Weights of a small transformer language model: rotary positions.
MLP neurons of a small language model. Each row is named by its layer, matrix (gate and up: input weights) and neuron, and shows model dimensions 80-207. Each number is 128 + 24 x the weight over its row's rms, rounded and kept within 0 to 255. A neuron's up and down rows have the sign that makes its largest values positive.
After each neuron's rows, "fires on" lists the tokens most often at its 100 highest values on Wikipedia text that the model never trained on; "fires after" lists the tokens most often just before its 100 highest values on Wikipedia text that the model never trained on.

L9.gate389 [134 164 125 154 131 121 110 135 102 112  92 138  94 102 182 121 152 120 113 105 127 152 139 147 143 116 119 165 108 129 156  96 169  87 136 136 130 112 142 144 175 169 146 165 130 107  80 128 170 133 129 145 121 154 148  84  99 121 135 147  80 105 132 110 124 130  88 107 109 145 127 136 157 141 123 150 121 106 138 159 152 128  88 125  81 152 124 112 175 111 147 129 113 126 161 115 133  88 146 139 148 126 127  74  99 144 135 137 143 109 128  99 143 156 177 150 132 124 145 112 135 150  99 112 111 147 106 122]
L9.up389 [120 111 105 132 107 116 142 153  99 170 126 178 111 121 104 131 191 152 111 132 144 118 117 158  98 107 137 138 108 151 152 111 116 116 134 124 164 111 120 156 115 166 170 126 113 117 123  68 106 111 116 102 111 129 131 117  90 130 141 150  68 146 103 116  92  95 169 160 103 151 110 123 167  70 138 123 117 135 128 135 148 189 121  99 127 154 111 121 181 107 163 100 112 121 117 143 122 135 161 155 132 111 109 128  73 126 103 123 137  79 132 160 123 185 131 115 122 136 133 127 148 137 124  95 135  81 125 151]
fires on: ".", " |", "th"
fires after: "1", "3", "2", "4", "8"

L12.gate19 [128  67  97 119 102 143 131 116  97 133 126  99 151 104 122 119 112  87 148 128 134 154 126 140 174 129 127 127 139 140 154 104  81 122 143 164 145 159 140  85 167 186 136 140 110 133 140 131 108  82 121 146 161 127 149 169 145  87 114 153 108 131  93  87 114 125 140 121 134 117 126 115 100 107 129 137 171  80 136 133  97 165 147 114 121 106 130 141 150 164  83 107 171 159 136 101  68 105 148 121 102 112 157  97 143 126 150 118 127 123 112 142 130 103 169  81 192 128 160 124 108 136  96 136  84 140 140 154]
L12.up19 [101 143 134 141 130 131 150 125 139 147 125  96 122 153 144 122 167 131 170 149 125 133 110 141 101  86 165 121 112 170 110 126 123 135 129 128  79 102 136  91 130 117 129 125  98  78 119 114 100 147 157 130 102 130 166 145 115 126 136  82 139 106 146 158 158 133 117 163 155 138 125 128 108 143 128 158 150  78 139  86 135 176 140  72 104  93 176 128 135 159 127 139  85 124 127 184 175  95 128 100  90 102 101 159 106  94 158 150 141 101  79 110 114 112 147 140 174 167 110 119 123 136 136 114 125 102 124 155]
fires on: "1", ",", "2", "4", "3", "0"
fires after: " ", "2", "1"

L5.gate223 [111 124 144  74 127 128 128 129 103 141 128 142 151 146 139 122 137 114 120  93 127 106 109 109 151  97 116 148 123 162 166 117 104 201 124 130 130 122 126  67  74  78 102  96 139 161 164 145 144 112 152 132  94 153 109 146 166 124 112 128 149 134 134 111 100 115 129  99 108 138 127 123  99 137 137 146 105 159 134 110 163 107 149 146 160 144 108 132 124 122 123 152 117 118 158 127 111 114 187 166 162 145 118 110 143 162 108 152 162 138 143  95 102  98  70 134 124  98 105 106 147 141 107 128  87 154 148 101]
L5.up223 [133 103  78 146 108 179 131 155 134 104 150 102 120 123 140 118  99 103 111 127 129 151  69 109 146  72 133 131 162 137 129 126 137  98 107 130 157 128 109  78 129 105 151 165 169 144 163 118 132 118 143 148 108 168 141 150 136  92 148 178 145 139 146  90 140  95 149 166  79 172 143 112 101 110 136 145  74  97 121  98 200 152 102 117 139 180 100 124 105 156 205 201 120 129 106 137 118 132 134 159 154  90 150 157 101  93  92 123 129 131 132 129 125 136  82 126 149  93 124 166 132 114 134 149 109 110 158 108]
fires on: "ri", " became", "r", "ul", "ru", " current"
fires after: " v", " G", " g", "G", " V", " S"

L5.gate158 [117 128 132 101 170 139 102  78 156 170 129 154 106 105  99 140 147 169 135  94 108 160 132 146 122 120  92 130 110 106 159  89 125 116  69 140 138 114 101 102 154 141 128 126 134 158 163 101 131  92 103 135 119 150  88 111 136 129 125 159 149 110 173  91 152 104 126 106 142 140 110 119 135 123 123 119  80 161  69 102 110 162 120 133 112 105 159 122 106 154 112 105 120 173 126 115 115 151 132 159 158 165 131 139 148 123 104 133 118 160 154 134 107  85 114 107 136 116 131 162 148 171 152 147 140 153 118 125]
L5.up158 [102 126 134  89 147 157 113 133 138 127 168 134  99 114 146 127 119 145 156 118 129 146 141 109 164  99 127 158 117 147 159 137 122 136 133 149 130 151 169 100 132 104 122 133 132 140 140 121 129 135  97 152 131 155 111 120 104 141 161 148 182 126 164 120 115  97 152 122 169 140 164 121 123 106 143 111 124 210 104 101 105 136 139  70 124 133 132 136 136 156 141 151 125 117 122 139 190  63 141 176 112 164 100 127 178 105 111 129 143 136 143 118 116 128 155 101 116  90 175 119 119 150 127 146 117 122 125 144]
fires on: "on", " techn", " Mag", " mag", "chn", "ary"
fires after: " V", " G", " Le", " v", " S", " Pe"

L13.gate405 [133 124 111 152  95 146 101  95 152 106 147 152 147 115 164 151 147 169 138 117 123 117  99 122 120 101 136 138 158 126 144 171 156 116 120 178 125 140 170 153 130 121 141 154 153 133 107 151 130  99 140 143  91 105 103 128 144 142 173  76 145 127 135 108 124 117 100 157 134 138 159 143 139 116 144 123 114 122 147 156 122 123  98 147 116 148 124 175 136 123 182  94 136 150 114 149 111 140 125 116  96 127 184 105  96 156 153 111 106 112 158 158 134 114  97 127 143 153 107 124 126 152 182 150 123 124 109 133]
L13.up405 [107 139  95 135 125 146 135 109 148 144 113 136 142 178 155  96 112 132 127 104 116  79 132 140 109 112 118 136 116 135 129 140 137 116 136 126 153  95 111 151 127 137  94 138 111 136 132  95  89  95 159 136 103 139  89 119 152 140  86 107  68 137 143  93  89  96 137 140 110  80 113 191 105 130 108 137 132 140 117  86  91 150 118 111 112 160 101 125 109 161  89 117 140 123 125 128  84 144 161 122 145 126 142 162 142 161 120 139 148 139  99 130  74 179 121 140 111 110 112 129 104 108 119 155 139 141 133 161]
fires on: "7", "1", "8", "6", "9", "5"
fires after: "1", " "

L3.gate442 [139 153 138 125 114 118 171 149 137  95 122 137 152 136 122 122 155 124 143 143 143 132 153 128 110 125 143 146 134 147 174 148 132 149  89 129 101  87 125 141 146 142 138 114 134 154 116 112 131 142 131 120 111 112 125  87 140 124 179 144  95 128 132 131 155  99 117  83 159 106 127 130 131 114 121 126 127 124 161 145 152 115 128 110 109  99 158 122 158 123 153 128 103 120 143 136 114 132 122 148 128  81 132  97 165 173 115 106 170 163  80 145 127 104  92 123 169 151 114 140 118 112 137 128 142 143 137 146]
L3.up442 [ 85 141 179 105 133 153 109 152 141 111 137 134 153 183  74 112 146 116  66 163 125 157 109 135 104 121  99  93 145 129 102 166 128 104 126 130 111 112  89 156  83 138 113 184 106 158 125 131 118 156 121  96 124 133  77  84 117  90 136 144 183 139 161 129 129 146 134 101 146  63  78 102 145  68 113 142 108 159 118 146  86  76 168 131 111 124 112 134 135  94 132 128 141 124 109 153 126 101  86 128 142 103 137 133 166 141 142 129 102 126 130 106 117 135  90 105 128 124 148 169 123 140 134 120 151 170 128 144]
fires on: "4", "8", "3", "7", "|", " work"
fires after: "1", "9", " |\n"

L5.gate358 [ 99 136 122 129 141 192 174 110 143 145 119 163 151 142  89 148 111 154 137 153 105 112 142  85 192 123  94 120 120 110 135 177 138 135 140 163 167 151 154  98  97 102 136 142 112 162 141 160 105 128 167 113 138 115 112  96 145 109 105 114 109 141 120 144 121 108 143 131 131 152 108 120 102 133 169 132 144 122 114 123 105 179 114 104 114 112 147 129 110  86 156 126 117 136 110 123 150  73 149 110 158 155 163 128 110 147 103 151 167 117 117 123 164 144 125 123  99  70 135 153 146 116 103 166 129 120 149 139]
L5.up358 [178 102 125 110 129 130 158 141 122 108 102 125 157 139 189  94 146 121 150 145 142  81  91 132 134 167 118 125 151 126 143 142 149 121 125 134 155  99 125 140 103 118 190 127 127 169 129 121 133 127 179 131 122 130 161 184 146 138 150 131 152 183 103 113 129 151 179 165 120 142 107 149 117 119 129 131 171 145 153 121 104  97 148 120  99 108 118 116  99  99 142 148 155 167 178  96 158  92 128 116 126 119 117 133 145 120 155 153 121  94 115 120 131 149 123 155 123 115 125 149 129 122 142 120 109  98 144 131]
fires on: "ri", "a", "ut", "ix", "l", "h"
fires after: " S", " G", "S", "-R", "G", "-S"

L14.gate500 [138 110 113 138 125 102 157 136 110 179 115 113 140 140 114 133  97 165 188 125 154  94 136 111 128 108 158 113 152 120 108 103 142  70 161 102 106 183 152 167 181 138 154 163 115 150 163 140 119 110 121 101 109 123 160 127 161 116 142 137 188  82 130 135 137 137 120 140  70 160 119 122  86 131 205 134 125 102 141 116  76 108  91 126 129 111 127 113  89 147 130 152 145 143 104 168 155  62 111 115 149 122 140 126 150 152 156 119 180 102 134 127 120 106 124 104 135 114 116 161 176 106 149  98 128 144 130 159]
L14.up500 [144 134 123 143 114 135 111 144 110  94 170 120 124 137 100 145 125 133 155 120 153 100 137 144 142 145 142 142 154 142 158 104 103 109 101 119 148 115 140 133 131 173 146  97 112  97 142 132 145 136 122 157 115 109 149 185  93 124 154  98 180 101 146 138 121 132 128 126 126 127 129 113 118 141 178 156  91  83 143  95 127 130 103 141 144 121 158 150 105 149 144 147 130 147 122 138 200 139 108 141 126 137 124 138 129  83  91 100 191  96 113 103 120  94 180 112 125 140 137 143 123  94 117 135  95 115 116  77]
fires on: "1", " ", "–", "2"
fires after: "|", "–", "-", " ", "3"

L12.gate152 [109 161 137  97 109 142 120  99  80 147  81  81 117 164 123 112 106 135 107 123 124 141 131 147 140  92 164 143 135 142 133  97 115 128 167 106 112 126 123 129 161 135 100  87 173 140  89 132 126 100 109 123 160  97 111 107 173 136 148 167 124 116 136 147 120 138 110 106 129 116 143 154 130 149 110 113 137 149 109 112 117 123 170  78 130 153 163 156 163 102 166 117 135 110 139 134 125 106 147 151 133  92 123 165  94 102 135 121 127 139 169 158 115 103 150 127 110 140 111 154 151 133 132 117 136  80 141 118]
L12.up152 [125 122 169  96 135 141 123 120 174 153 121 157 156 152 113 164 124 119 176 144 165 121 125 117  98 139 136  78 125 141 123 137 130  95 138 102 125 146 127 100 119 158 143  94 127 113 161 133  87 139 149 117  54 138 106 131  98 152 146  99 153 111 100 117 137 138 105 120 133 107 119 112 152 123 147 122 114 101 121 164 122 163 130 163 134 130  86  92 127 165 152 152 110 114 107 140 162 154 150 135  97 135 149 120 139 192 138 139 112 119 121 147 128 151 122 134 116 136 141 160  76 103 155 123 111 128 106 163]
fires on: " |", "0", " |\n", " ", " +"
fires after: " ", " |", " Japan"

L2.gate497 [127  96 130 171 135 134 129 118 130  77 154  87 162 120 140 111 131 153  94 113 104 115 167 101 156 128 138 131  98 121 133 166 153  78 105 149 101  97 194 148 153 176 103 103 129 113 113 121 156 142 105 171  77 174 142 124 172 126 171 128 123 119 132 115 160 122  87 123 133 163 138 111 131 105 129 145 105 138 129 120 122 108  89 139 117 158 157 149 127 126 135 155 101 121 146 115 139 152 171 173 139  88 137 152  96 147 117 120  86 164 124 163 123 156 112 112 140 124 118 137 127 108 141  97 145  97  79  96]
L2.up497 [131 123 148  79 124 126 119 138 144  93 133  83 132 115 107 126 167 155  93 138 133  90 114 125 113 122 127 152 120 115 125 137 131 140 134 100 143 126  86 149 118 144 146 155 132 133 117 122 153 171 149 147 101 122 114 139 112 146  92 155 135 166 114 128 122 184 114 121 118 152 141 103 125 147 160 118  82 166 142 150 100 131 178 146 135 155 119 138  99 143  77 118 123 107  92 122 101 122 160  38 159 135 123  98 135 158 127 179 128 165 138  99 113 111 140 150  81 147  98 122 147 114 138 128 154 117 143 147]
fires on: "8", "7", " known", "formation", "\n\n", " Church"
fires after: "1", "ly"

L15.gate397 [134 126 111 124  96 121 112 151 111 158 152 130 153 102 148 136 122 162 156 158 128 115 128 156 153 149 109 134 131 136 146 106 136 114 154 137 117 119 112 153 130 133 122 135 180 133 105 152 146 148 128 136 129 103  96 127  81 142 108  87 111 107  84 102  81 153 115 110 119 166 172  99  55 138 105 129 128 134 152 107 150 117 142 138 183 108 101  85 130  99 135 135 136 122 149  72 116  94  98 115 137  97 139 129 138 165 140 161 142 106 166 139 136 139 179 126 121 160 132 100  92 165 129 114 102 153 144 127]
L15.up397 [137 131 132 141 118  97 138 162 145 179  97 105 111  64 121 120 123 107 117 120 152  83 130 139 154 143 136 125 150  82 122 146 143 154  76 113 107 122 141 119 103 146 105 123 135 129 137 141  83 111  90 134 109 122 100  83 131 149 136  98 178 101 157 126 131 100 109 137 131 117 142 112 129  95 144 115 142 159 139 150 140 113 164 102 134  83 104 124 151  86 117 132 137 141 152 138 150 135 164 109 145 129 122 175 142 123 182 129 133  68 177 148 108 155 149 144 114 133 100 136 148 153 144 169 131 100 127 155]
fires on: " |", ";"
fires after: "0", "3", "4", "7", "2", "6"